Weights of a small transformer language model: 508M tokens, 7755 steps.
MLP neurons of a small language model. Each row is named by its layer, matrix (up: input weights; down: output weights) and neuron, and shows model dimensions 32-159. Each number is 128 + 32 x the weight over its row's rms, rounded and kept within 0 to 255. Numbers have three digits each.
A block is one neuron, or neurons of one layer that tend to fire together. After each block is what it responds to, as a language model described it from the Wikipedia text at the highest values.

L3.up1209:056154082173141138063101138135127114127101078102078131193181119134208117163166100139058104097136157117145111134150097122100092070087122132112061083174167136117100118160149122154102118146150117123141151140117092109118124075162139136140108103077127152085161124089151126122155216130172112102108193116160089160128112172162117136117165105139192120156126120212114111122087113142153106131135
L3.down1209:114177111099108121140110067081181154062119169148117154148184141122103064116095076150121091113178120122128110122136111136161124086146157098133145160116127138115136065105077100094104140174163153136108149148118094103172100089065122137219147188136083141149105152151102188152099176080186121065140079106187163136155139177132127152100054143146073167150123180092149175094150167111130114110136
L3.up1250:125133139125174133114160098103056165163121131179112129132198166141200094139133098176112149097131157184131135119133164114100127115140123185099120185191171122112117116122100104119160125144129122108107101064157089151095107053098112148159097092151129179122151141100167129158178138112161134072103153167180174156064130133131114175119142142090071142198112109185195158114104142124142129160111
L3.down1250:150175091122124169094092169129112136142126081183129139110121124124160174116145132123114128175127148141166120118156116084103144113141099144153077169144205085138081129163072097112151134132178073100152092167129120104086165068135156132184140143083087122117091112125118211090072124087124177073120123190226129150182103102110094162089105108133129110160148143105153124144145149104128173119145
L3.up1258:154128108124127133135062156147122125185179124115095187117177158121173108156104113130122134126141163085174084187099159137142137148072118065087148156126158165106128084173132074093088121081144144150159149133121124110133097125142068173118107145133207136139105173102119144133102165148137148130053202159142159065075085114128150129097177126147122068158059077135142101143080129189116164140167
L3.down1258:176105050128116044197140101123124107111172104168104182100124110108131078121146098141188113134141108104122185122138111086162167120199060141137149119109090094083076137089192112100126137166132120174127127194108108137142132061147104143154176124153147154104148126149172131130113117151129141122178114189091138153139183081133177127096148157098100127116089162145119103135141094126154105131100
L3.up1288:109127122171138134082171076103099164221129139200108116166157162149141094172169092154144156124108133178166122088163119128111141083142116172119129171132100098127174087119151094085166138122124092142108130096160137133092109062072147135156075131098142127111157140054175147120103173153181127144100185130185170112114113088114155136172100134118126110125079112134168195128119112123092103145104
L3.down1288:137122088100096151080094112138120143074163129134117125130134162086163089097146087047154157152159117132081154112169047125154074095186102134097120123174172118141061153174093111146159147117187092161144113137121163097136155104122096148152080147101112155153127147087122170132093146120108126148130068127219120163132168143119051148059115125173109123162163120109138090106205108185129190182141
Description: Sentence-opening prepositions

L5.up271:164106120165081154151164109106101118106163146127111154140101062153111086130171138049154109061135128126150137094153053146136177094155100151152115149123133138070148089151123127046125077106126190140124149162097133085182144178101165080148118102107145096135152111143092080164140128092090070130108159101234095138115114084052120078122126136118134125163096183115097150078111098126113103090171
L5.down271:091070161083082118090133084120101224084134094093067128144095155135110117167113092187177131196113157160081137119092170094117139096158189119101157119105184138094099137094163121177126151150145069121122140110153092103117135173145090114136101160190135141091098143118147117129081148105119132142131163161157157167146145134145133153142159130104118093106068152104105112160160044080116182120069
L5.up392:113173174124104157115149138160112134080144116132127166096089135118100128166162131120151146136118177166122176135157104077118124146100169114112150095118140068102180126137081124163107103115080200163152119159114134139114168125093169136111115098132149134177130115177098154127102139113133129085173189089152046146198119103124133097118088121126074094144108168118143160154113105169148150140153
L5.down392:133179161153162095085157123111082205103141095115103097216088131135129146129128100127096120140186148152118104102136098145120204077074101092123094120095128191111192144157128149112112134108070092182089143125134079102140138086153191118151121140140138119167117096056184127136099093152083179113080114086147137069092092127102104096135108115126095138170127161125116131118160115111044133110100
L5.up716:142141109131221089164135125071130141116095170082088144136128093147142122182156125174113114122116137113118132112120117156143136114145100140150105172103159111115148149135087112160129104079140094210142123138083112138145139186094166152086195113134116194164132117135126103091127130034111148086100118137156159110110177129191071086101145132151111116142099172084160169086137091147120153089109
L5.down716:189051105136138073156125087151090128101159127193093135120138143092097160183166168122117138102134144162154136123133186134122113151149134111139103122093105131115128108116171144136149094106097119149135122118170185133127091157091102173194108144180110120109098121160113074154209137061144108076129123129176110129141116141137175129123152069121145141094000068084134138169113145151157132128108
L5.up1173:144178129161152119119119181154135148080135182084123141145094103090085108114115102092119123147049135084088158160158117151104146097110149110127130106113168106069100109156109136146132146161089101141130111131097168086093117121090168095107112129134129126142107111144124172150090119128071160118147103100168160139146136144173159083125029139128130100161110168099037123107111150151092081166158
L5.down1173:137069119100150112083200105082158142151179098119101171175061106126127112151175106138122162137185181148105121088146113123177145062133142102111121125135108141110148062198148188126135161146097081143131140167160075141129161117115139104141087122137150133128098163105093135162116086101091153135155170126203113092150163088142112144111111137150114102100012108109178100122117067127180152102110
Description: Name slot in lists

L3.up225:119140105129163132142081137087112137175092102139118113110130160172116155125154098119073091171091109106105123082072106136135190092135129063087080199138082140086162144159150162112109141108136156151079147106095147135081134126155095169098103146094122140165144119141148068159130109116136188106102146103105145072121109121110107152081126125146190114108022088171163107109103109183165140142041
L3.down225:073247122092128090165151120093118082113088102135106137103095096060139129122138142064134150102112130094160102141213190151146181117115095178161087143190105143079115127159117078103125148103150135105097094147087098137137118155151167105155091148174136088126160154122168097142093108123173109141139061159151082112106174135143186091155156121122118149117166184173139147123165136167127057128125
L3.up244:151098121138145121135125100120096131133203059161122114147094102189188130111146094142114139121171168184113161126129138053076142164136081131128117177083124090129141148111098113140152106154097160140109106072094151160111168077174128053112155147111139147147129130106136135159112107109052179122130160123172120132102094156127112142144090101133058129156022141188127053168116144147178076176145
L3.down244:132136121129100140151120157179157153153132148143121154108180146179079139162157136114082111110095127111161164170094109149166129142083098076133134086188155115136117097124112117124140188101178063128069123172151072146107094081164146112106064134144130098170100081109162101135064153078124112015129110128112189154110100133105105146196153191111138090114197133093126175135134114156154129117124
L3.up986:093111073079105100109146087055168133152150191095121115153178102108114121112137090141141101128103072175133113090134113147142128183146144149113119214121093117121135177109128159126134071146116136093123085099184161102101114118152091153148071135151075080179156110160104122142151148133131132124152119164121068118119078149083130141121141029145125195139132167110208164097155142172122071133136
L3.down986:157185143177185147102103212151144162131083084131116188109158181175108149181122154093085138105121158059105171141154119145099152119092130132180107058195130160092095125149103091082159136132145074102136204109102097147180104098113143109154134103107112175090097124091156124117142123096108131114129145153107185185120102117176102118130113230112131097154106094144116130143123136133115177120121
L3.up1467:173117120137091129133175086132118132118154163169117212178118127088116148114145138151143143138073142081097061106120185091167187152134132147209103173104132101148097104159094135121103101119161131136195136052085168134141148126110110134149080108121095128120135163136145120132140121097120173207108096150043136093070136119088119152123114110145156141174088113099208108117110096150154148127156
L3.down1467:093153160135076115154123140167158069100142105068093097162128119101183118140101106132107113113118020151121079118139141065154156095127070160136120154125181128124125129164102122135092182162186170106113152175085185154096118113140135132155137203076148134141083101108095159161128144077099161151103084118125119111123113112109134147134137110096101101149094180124090113184187116188182124155162
Description: Clause-boundary commas

L3.up182:083099160128151096115137085140135173139147133176160130139145138139142160090159125068149145197089103152050081160116140085110137096067170138115126056106134134081184159138089145135143130133157097190076091167106067089120140065113126143090140137123155102119172104063133130162139089141126101120137120138084074107173118090167108087108116154141107111112131135136124128127080095130141148126153
L3.down182:088161119149077144128099127152147135142193102125131149127105031114126110124123131185117131159141116132140146141135081125107154208168147156082163133139154106116109138100143143107128119206074126182156077094148173137156147132058108099039158089085129185178105125157088146124115109170165126121111106113127124147110111138106116122135164080202169161138217109108174121133170131126123202157133
L3.up414:165124166158155052119086132151070129119030090129090105147117127184147134126103142120135105104109107084083063166112130158120166135103162111130095112089151191175183191080141158091168143136123138178120113104177088127135120118109150146160166138128102094101120122092117109065200130133149120142158098153108134043090114135138138116085147079111071137146151154129026105129165172130160139153153
L3.down414:098192121126140169159136078107159148131150180155090068133146070067086142081206107156130186129148164131141111142176130131160110189127144121141118129133101189088117129175168132120098136145099115135151130125098145169175111124122173117118185111155051169115139146136114116096148084197119176124131144105135103173153127067109115097109134104163141086081056161167181141066139097091140142090105
L3.up537:098116085149158126171111122108139122107130116115154120125095152167090143182124120186142181200131119107070130110125165148123189116113114134165116113076180139134096128139128131109114097122116158137152101143115106114072120070135131102115218143186122100063171109155102104094222129131130144077095175128153111130104145110157189172151147048134110055152123121136095123125110134074172110147108
L3.down537:141061178149170125184129175113185089151143113113147106112101104120153164058102135137070127135075127136105098105137077115162113119110138200149139121137145183096086132104114117116098140112093122104107125192145153140119110100121120115123154128137173151148092145046058152111133086118128128147151144123151177131109117148113142133119138127116120087106126123162151164170124156139126110203188
L3.up1234:119104142136148170120158158117117171113181117168166133152102144154142148113139190129097183120145068164089135128157152118140186082079154098140187117132161112140194143160075121136129101049073097171128067143124129128083151138200129109117107107106047117093165127084111156105134131126141101157077172068091112156113163107120145054128126080119151149102136149036093146089143154112139103109148
L3.down1234:112111087069164135094137174099175143115140067181150154083144146096164137125137070134113107159182122072160116177172162148131127115104109068141150105114145143120105130129083083101145160137090095133130145136165169121148083092092108115090174060147113161159116145070104118113104134124096063105111097122121163101137138125109115071195090116107147071164148142134114173096148126077135114198134
Description: Foreign name components

L4.up259:206111117139220095181104142105165167133167166074147133141098220170108121130168085157151134145127134092091131157162150143084132092122054153105108100136120175097090082136134130124120112093196122131108127103156066129086116149148167124123164179160125135083129144072139074119151142084085164100100144140112116111144129084132110127152078139155160112185114145117090116134071068120167128100128
L4.down259:198138139123143150161106136119104095133131108115139096144036126088081146106179138147103124176113113101103113114128111150115097068139123169062089132147125144064110119130163143087128129124203105121117126134145128118111146110095190106155160135151182133112056124112123101146116156103152175052146111110137090152140167054192156088110095138149112123195105181142091127168123015083187149074080
Description: Slot before a person's name

L3.up133:158096166029116099128081078111178107099131177106120104161088149162130077093089123089089133119090173114135164140085084109127159132083148109177142151109153189146159173133120103141139128132162156128089156081121137172096149148113170128100095131143103062174138165153167166142083071134128128176058143125163121116113135138114141139134104118094180123141113130179122099154105129110082144130117
L3.down133:108075117112180173150164134189100100169138179130148120155141080087128184113186111095139152176127090116136152090144116158100150111142105120118134053097112089130127104127119159118177151094132109126171139141176154098097108113151102082135132106084187093104140131137126117171131135142112148192179157157190144179191179153168117169125105122143120177132143114120100127143122107104124074065080
L3.up321:099109181151108090058110098119091123126127197148132122200121130125126096131141151125102159107129145109127156110113173129103090107106074153174166123141156161119106109107101212072101137100147107114110181100135094128107149112163063157176134120124137077069158175156126189145138176153145163189103143135161145130110093131121131103138105166118189123082077092072124109078152140121128116131170
L3.down321:094075149148119170176091139117139135121106144139121164167122164153153199123066105097194180149166105119089187171097053077140107097047188112138134166106056102142162108178122132181103133143140128119127141101081108130058140095108157162159129107120133150110152169166118133092097154103195113127193141159119149133101087139145150125130135061137152113082177126116140071136136101147129120143108
L3.up730:197134178121130104141140127117081095105094127104079097135148099148125066181204099084110064118111133143163130072085122117122176115089119141165127104135167184132166092145145146040131154137137078134105123102105139109104121144123177089164149118136146092045151141126080145084103132132150145130160119078135149111180119081164101107099142155103102176097088085146142179092126153114086124144154
L3.down730:084109135117092125141073150162071109125183138081076122139139143135185173147136160127176127103107128144094119144124155132155113128092132143121045112148134130115161067112139121152119115098165087098142133173190091131115174162084195110092075096167151058117124098142133148140159094072180137147164140178122101144113203088179157101142166154160113122058126162153107136105175158182082127162168
L3.up1520:112160109126166091177096133132182129159115109138124102125159135115091107178138116155120053179149096112113140097164137159139140163148124141141100081160089139130170106072191110149130119073084094158086116133200057144138123128127112086183182091160114032163101142221130152123090125119140115150127118153163136119089139143128129108135151068163148097073156075192109132109114092074125115085088
L3.down1520:105133124112111120126122115166156077125135168098109150105102180113130148086156125175103116161063097154154165144085102093097100092107120140150119142112145178104104149146136099157132158118155098158170093166086138102176159107058110075142085147110095134098091139122134107132125175203124130106113080172080100153102158165097088153115111120117182093148144185158158121130113182158173114173143
Description: Year-initial digits

L4.up1229:147137168113113134167093072190136129139098137107133062095176142122151086164142134147099085097171162106082124098111111189183170134100164136067167116179096146155120116097169070100108096182109119159073138113083167149100019170109133168074121080114140104082152138121171112155142099142133135125081177118114174169196114126163155106122077143096157127082114115168100140156139127109078106097178
L4.down1229:111167156151075129156152108164229135068181113128093131137088129099124121123169100151153132103116163110108105067143084092131194125053177130154085096141163121088081138099144156171093193130160139158115106077168095074150089125054105131148142152083117078133172133136135134118107155142135043120137136114156166197122155128105145096157100152099117091147155080116129165092107101126178103094109
Description: Year-number leading digits

L4.up1011:123134140136110108100128089123131116097166120128168135172124125086142088089086089114079174118163096163126151107121141106154111144116169121080152193104147060087161111147119107149111172146161133125174090123106069212136205146126118165165137127127127103166152109087143136156181114111123149128101125124165103156103185144128162179204048062107126162082079145091129123108090114110077120131165
L4.down1011:113088096140155098125141118104128129135130094049129063156133142142119121127183085158128175177134100072102025125120147118124091139125120122134073121173144155099115177206111122074131163120128133079080116162165069143119107089078129137059109100127122114103103163083166114114091122169112151159114115168148128094098055135158135116121149144148156123151096130163082157089196125151093144069154
Description: Clause-opening connective phrases

L4.up908:116114094170139147166157182137088130168086125121165198116127137151195146113177173065100079144126128127098098121060160100132102135142150079194089172102137136113156176154094114148131172164159077062119106071197126193079182195126095114097154103080108129118119134137131153117091146083137103123114141112074151131119108144156144151166104112101125107138109105075135169165117115137104143129147
L4.down908:099141131099146142096098194107165185142115163115192098150099104134181128146131150129089099148117112167127071110118132096132087107090146103163126136121134131165158187132119148157084133129159077012131116123229131125091175159121082142173146140089116114146127154143138117121139120083130106116092088102106144124120150122130158151129142130082150114150081123124095113108191141104117188102156
Description: Sentence-final periods

L5.up338:131197114148139156128179092127147145184145137107138117144145133164127120078156120123159136131161190180124137149127072089161134101060109143095125132081100111065100168121111114135089061083146143116151204119110160068104146149153108123136124154128152126139155116102192103140113189078124106169095124107185082206111085175091125104151067159137169102071092088095120116161109075143115169166088
L5.down338:142096150108014113123114101117127171110144135117092118095164078140097171128144132126135149107101155146121132114123143099162086087135100124130170145105146116134096146139113112123194084123156091167110162124110172190154091085090189097154189154159135115105128081126136152122126153114075113137148177132108087128148126100119100135136137069061183130053105124196116121132096128120152122112122
L5.up1000:150133075121101242106212174116160162139189104073135124086163117112096086093156122128144091120126072129157102111119146107177171138129099091079142123124133126109134140108137112107092115128087092132084169140132179109110138177108097127114079171179147093139140070163079145140093106074138146077179167150125137121113169102138136082120155105209174094129119118153125174084121060142149159106145
L5.down1000:103143207106074062157090096113141106109140116147115097137133118093179162093130071156123068082106167108127149190125086144153143166142159136149109109106098119186135112126132129151102108109112120170095156120117111081189165151188162136124118110076144048049076148118092110172155157149171085159087054129106157127098116098112139160137085112120125105174082164132131171194184171142157077134116
L5.up1165:108146150124090152088139104166088192119182095117074117115173088097148065184078111127071173094095133125135169114118165127088161057159124137126076147121088082123129147133104144147102131102164132108139161118093161162090133139122128082095050132150156138174183127123125180149130117092096106149130218142157140134123128187100095154137175101107152097136081125136150135128139146193124133130209
L5.down1165:156137124113073112148101129106200054144123147143097161126103082114092097103166141160126087168102123152092151150128065135100096199162105167113129122104150173177143143138111144106171097176083161102097126097109135127133117084177129141164178132088118010097128093124132105086199173141105100175116105121073144169164164109111206145128159114084132096202094137112121109130157157098159128143145
L5.up1204:172118103104116098149072087154118119087172166149076202104157109134155093136178075132125125133130184143127134097103102080151147098123111114091132109134129103150128073149177107091102171124099130102208151170091109162093138187136091210135065140196144112141157044161186132119112094099142154143118151131101089148077090112158131146104175116139178117119047151137178124127130089198191140166116
L5.down1204:148141122116112100130133143152157146144094093152109150148151122130154137151105129099162127098178089085119128155074134131113091194154056090105137142148147115087123096068103148132133108123113051074133088113146122072173098076178147136143169140104116055093101072087137161197146143164124148145147111122090177158105152061128135171153096135157115167099022162141099137149109157152094135118109
Description: Mid-sentence clause-break commas

L4.up1213:160157114154171127118079086077098093125132115065142102186069148098112113094082107120116154100147113076088096120132164107129163142140086127153130141081176091118142180168107173076101099109109123120109137166176094159165184096139115102103144093174066089131150099161170120171081167167123127137150126170138112140081186175097097115134130170165128170175228163092169131110104164070183157142156
L4.down1213:113129120120120092183101121149125126129150141136072104152141082093112155070140165147084135160144126141090185159173123191103113118087083137126123050144137126145097171095139177091193136144126134144145095123157096131135175092155101120091157107143123149116139110112070144152143122072139126202150155131091168093156135131118193133075205117138176083198091095103180124091166154160118157064096
Description: Name-initial word pieces

L3.up109:088166136125115133099174107131180151076110123139117187139082145098127142101156130117146182159141151101123150163144113140144113091081181060152103108119149128092116144135116067157114145048097149162103140174090171094151120107077090150134081134108132151149182135155067095116077101109111120079152133132195116127151126100150099101158135152124156098115094122120174162097117049127131134134152
L3.down109:104156148117132133141211161092119123057102120147149126106117091104094108118123138187115179130093167111187165128183113165170188095133137120163115173119135100115130118116132151119129132148090122108134116162114106122182181087172129107097207141137132074147152149145109102071145109121132112124150187107165151153093102069162128138148110124191127107142000152160189159073176094152078152112124
L3.up273:128179123107128137167121092160137128117114102108045150119169062117117068096207127160172188119104186110169157150155130126150135112040141141191149142062200153104144131097144068101184086103128157161071170123162070098149146131098132166140156110130157138170113101144051176017106148113126126163127140149117115109129103155136105155150107101133145123118071116158124134141117076087194160086162
L3.down273:135081175075121119134195123141134168087166097103189130088084147121184135121186103111143103114067131133156153143060159128081141132113162132086119150114184119133160154117134112093130142149094122128131185174163123163125131122118115131158089136140055132086129123195089156154185104126166066107136097143122099139126125156186129091095138151098178097140039139082117199123141183149125139137094
L3.up727:156126136111079120114142105193164190090119147114167120181184227114131144123172218055157102160132136158118111115176108093092137111087136155124122122116140123111135138186123103122134078078136123154147115106103135095099155120099191151094100182080063073112116124144143128131156073072137125143120112056120118134199115124135131139105037109087092147162092143100165126142159132103121125111222
L3.down727:149177116130153150137157163118136097080128131139144105116118147137088169145153137109055121179133184119169130147162112109138090091127120123073168120130178177094126104159126163123117129126131152137168165165160063124123141057122170109130165179160201097155110117111118112097091134044110102111137165112171143142126149111133116088080081202133181056099096159076159131099079044130091156108077
L3.up753:098136122164105121119200109129148112074096163120069129141093214108155070165169186144195157120149169134148105145193113169127129125091189139142115076088149111073143145137165106131131124126118122165166187178108110091088107138098121146074122122098075101151147125100120141105107118065101133116137124110133109084150089110147063088111094120085196163164120182094130166110104077091102140169154
L3.down753:080117065121074139160171128126109130038088131115104102120141149149140087123169119111100155156103130142180126124167173142116147118127170095174139149107177114188122124112112134083109174157152174158143096150136125140180104121129144117100185149124132064149126143107096116185200105084083113106198161081141138067091139104140102089167118144117159105117000153118162140121144074064141182067127
Description: Separator before list entries

L5.up69:083075108171135133084159146152088116073143125191100064119155137115144136102180133148134157103150128168158150110087114157180171129128075099136160068122150146130158105072105131132149129102139130139158064094120139167126095152085101123140131092132112080132136057090136127127066100139078164097089151125169111191200117085140122138150118104180087055171107141163114117205119120051123094087153
L5.down69:112081146122068146178164117084160159105129095179123110112144162174093155096076090089102127103099144116144183138146117158094197078130154156149112128170084205161085174144141151073108159131091170130132075162110125148105157078127140106142127181107149118156153190135135117169137163136093141163113100090145137082098180104088218115155084138058164127119112116132125187142125173136114103160133
L5.up238:133091072125120102098110116166119197095187121135140082155118151091053116134193135102149104121134105126133134122136121155164174089135141147070141138191138135127133148174152098120097143134157144143130061127144108120132056115124133125091164151122122117143186158140112110092098094129077097099146128102145150090116092101140131103152083170140120111170091136099143138130134129144146128182131
L5.down238:144123099113151151087158106079147148106069098135117150165124165165122127074150118161120154116151184096121084152103151121166131102116087125175150115101126111143157137182140174182171165110141137159118149109083146124133165090115159084147114098088175117137098113154123089109021159195152137168102125084244088074174091170109095161090104149134097093135044173162082085111099112078110114120128
L5.up1106:118122095154156143099134132162142126122133103104179158131138158085021143147100110150171160111175119121109084086110084120126076137125078129123131140154143118133092126116138089135123137126134112138157145103165029136137182126144178132141150111153104159110180141139074138105134178190114141147121127137125099105158098091092154169085155113161158110208087078134135178139053111165145141170157
L5.down1106:097119185183109155116120161139125129153124156126136159135163117101157152091134071100104098115120155142163162098066155104086134099166148172193165158100150194123184082122143116198149115118132146114145097111122138176084155072095089148108072145141180128141190066114177092071125133124109104116143185103108080094110156124082135144176157116154107076114120105131077155145142155082156124140117
L5.up1389:111124132140121177123132149100090172118103103106080108156092140135137080106181137129138167151137121145187132142094143157101092115113044124128103128206147101147085142120107133112099125151167047130112103187150146128139126158137096147161113148179115156077205107092126092060073175171146113176122114076112131163158166155117161144150097128108147139191130140154082124131107086067116094157160
L5.down1389:099099126126113080182133122130157074091148142058065149174168228150124197118119136104083128113115133144176126093121140159138134098072109200080119110161130125176090159154124166080154134118157146141083080123123132114082125150093123156132114139100137109141120145149087097109148118139119079076152129093185122134129217146174161128153041111074143123151206151114072097154171169130123141155108
Description: Sentence-initial preposition "In"

L5.up199:167115142155175135068137117130106140080120102108145172176090149162157156107039095160153056127101101181154154098044129097169115144128110114143202094082120140133212173141060217105116154186073070206084111103136120129108106118153134127155166128168132146136155131119144065124075098118098144122160136113154126118141086135124154135133104124133076117145135137165114129129130121147105102112156
L5.down199:097112116110159121131158163138125085110099117209121152119123135146173106122122128101108134143210149091126139209085145161096140097155124102129136093090126108145090115107132019092126110150124150075106127157110119132149074154065162150123077148123115068118152092145099159169172166092141122098132163094085193077047116114120109185150057140163186104151128081142108175107117156102173087118157
L5.up431:130084151109185140124182140124134132085115088191172158117142122076115123116142172155125110159117206100124117119130072191123136148125153056077146155111126184107164121155108129104151121130129067155134070086106120173169081093107119114197137153128119136160115141101095143163187109106165148135075164132136119107100144089152151122160061104110138117136173094164109203104138078113109113156108
L5.down431:160081101203123150123116163151145106151084106156133107149130173117127129126129127134121135126115072141103081097113116164136106123129126144168147039142124129098095125138137095108107104188130089104171161122133113127125093114110138121091130079154131124083064110112161075081092147101221135108161130122133142114122080112176159123114075098115113120123120153175191164121163187114117072176174
L5.up811:116136232132108200130129169132204204140125121124074196144134188123150130085139133113150140112130130099159114121133174202139118070156167099135167139103057205120140184123140098115100115148140127170136095102166099133114200111135105127153084101092184094152158127108105114088119143122139110137045138153096087112128100140131122107139076111129157158177192131133106152067149166103018108131124
L5.down811:130152087076101126132154084102104109126154149125184187130152210115147144134120128118128094135139105084107142110128208123151119154114153138103099061155192134107055077113149125148111129087147094105187113115112111150091111051157139117168106129124106090056106117147093085123102217121091178119102112145147150155094196148109114195117088088194133096169123164062144152117181106088135149145166
L5.up1301:141127081139132154112160113141094164082100130122108187116081176146195115139183136135152085211103139141148116077173110149145150127107119080076208092133172144110131136169076143116157064166126119145093085090116160101148154124065132188132188100096158084085116091164076100121128078092147117099089128092172086095169114124125122083096084138121136160127171134113123134048122152117112092122106
L5.down1301:147079110138129165140113181140159121139130162195154148160116105107144132101149110115142148084141078140110157138121123105166181087115119129134095114084110157115109149098158155153080114189136121160119157090115140124124106115049145148140157122143074152097143141032097081083127111155137172167096151095190158143138114112141135121106148080099093065146098148118135117128153154098169105173178
Description: Name-linking particles

L5.up156:166106172152139192136110118123116131190189155124134140138131169126160127113163139043187083120130129129118106131049153153181128090168187077157076139118159081083123126103131071099118150098095155155076169172140115158174139112150079138133146087142128108078153105128137114130081195139137119114134178164215182135196125123132144102078092073127128137098155136061134166156068114111129149132100
L5.down156:123166144112118173150093093129157116137185113117131122129181168150117126162157162140151092161070123176142155136128128122159102143093132142179116163134084101154052119165195103134135169200087116124169175151133096134187096176156085103154123145111109154078078130121136119147143084077186092130214136070106115130144217118195094132077126098052153139165163071123125126107153148118151161109095
L5.up229:108163150113144133145133099151202086149158128114133147196171152137102127168096104086101103106156094140130127114141109178128127064129132097146105118126125181109130089035149124161163168149107110100071141168136104115146116093102120104070110125069134112107147128122150155089118111111103072117177167137190163141148114141104094128054149134113161120171163129092139176158207126077136090107074
L5.down229:119141099108090126140070107203156163147084104083116083092156103155106131118113136111143098111162081143087106134125120097134110177131155179121128179098147102125126135153165209079134121163131140142119131089110162128225136157129148087058089157083183149128143119133117079135155136071139090196141138036114166149105123091105162109137195138124112136163132147125191179053156123090105106097084
L5.up562:147133192126130138085151128096160119142151151087102108160170141141147097157108089188059126083074157069128117071086101111101117102138086092129139154140188143101117108135132138131145139123095099161086142132103177119143119109034138187095153168215117104100143177185140141067086098072150127139166134087143136125109159179127163117144167116076155151161168104043126130136104153148163090131140
L5.down562:113161142110170183163149069067122095185183095109133138171070144115107126156066124107164122158142196143170007068113100126139116088107133106125141163149088135167092101100136120189149167167179112137115153100144128132131177079141114153135102146098109139076171137140175131089157121112105094146141130120157119128152106175103131079152081087153140175123133104087113145131188118159100058147148
L5.up1047:100136182141099120056101187127105137087153169107104141116137099080107147141130100129130113088151174142122154111107095161158131081114137123096141126150116183082137118107092125116144165057120039173094143119169125081091154108139090164129119120114163109139117086141139139148150163150137132213095167160159084153174170153166093129071081156109120166132118096115132126115115117103120119177098
L5.down1047:114122143116112176148075110162162116146121170132113153149117128066117082174108150119082154109127204161159140139183074141128139134079177142115107098145128134132113105122142174099099163107075081127124176153133155161118094136148089185150146105121155074100123142095145174117125106221094171185173082095120123182097137136140117105098100134104144170151064095093146146184088097185171166154132
Description: Leading digit of years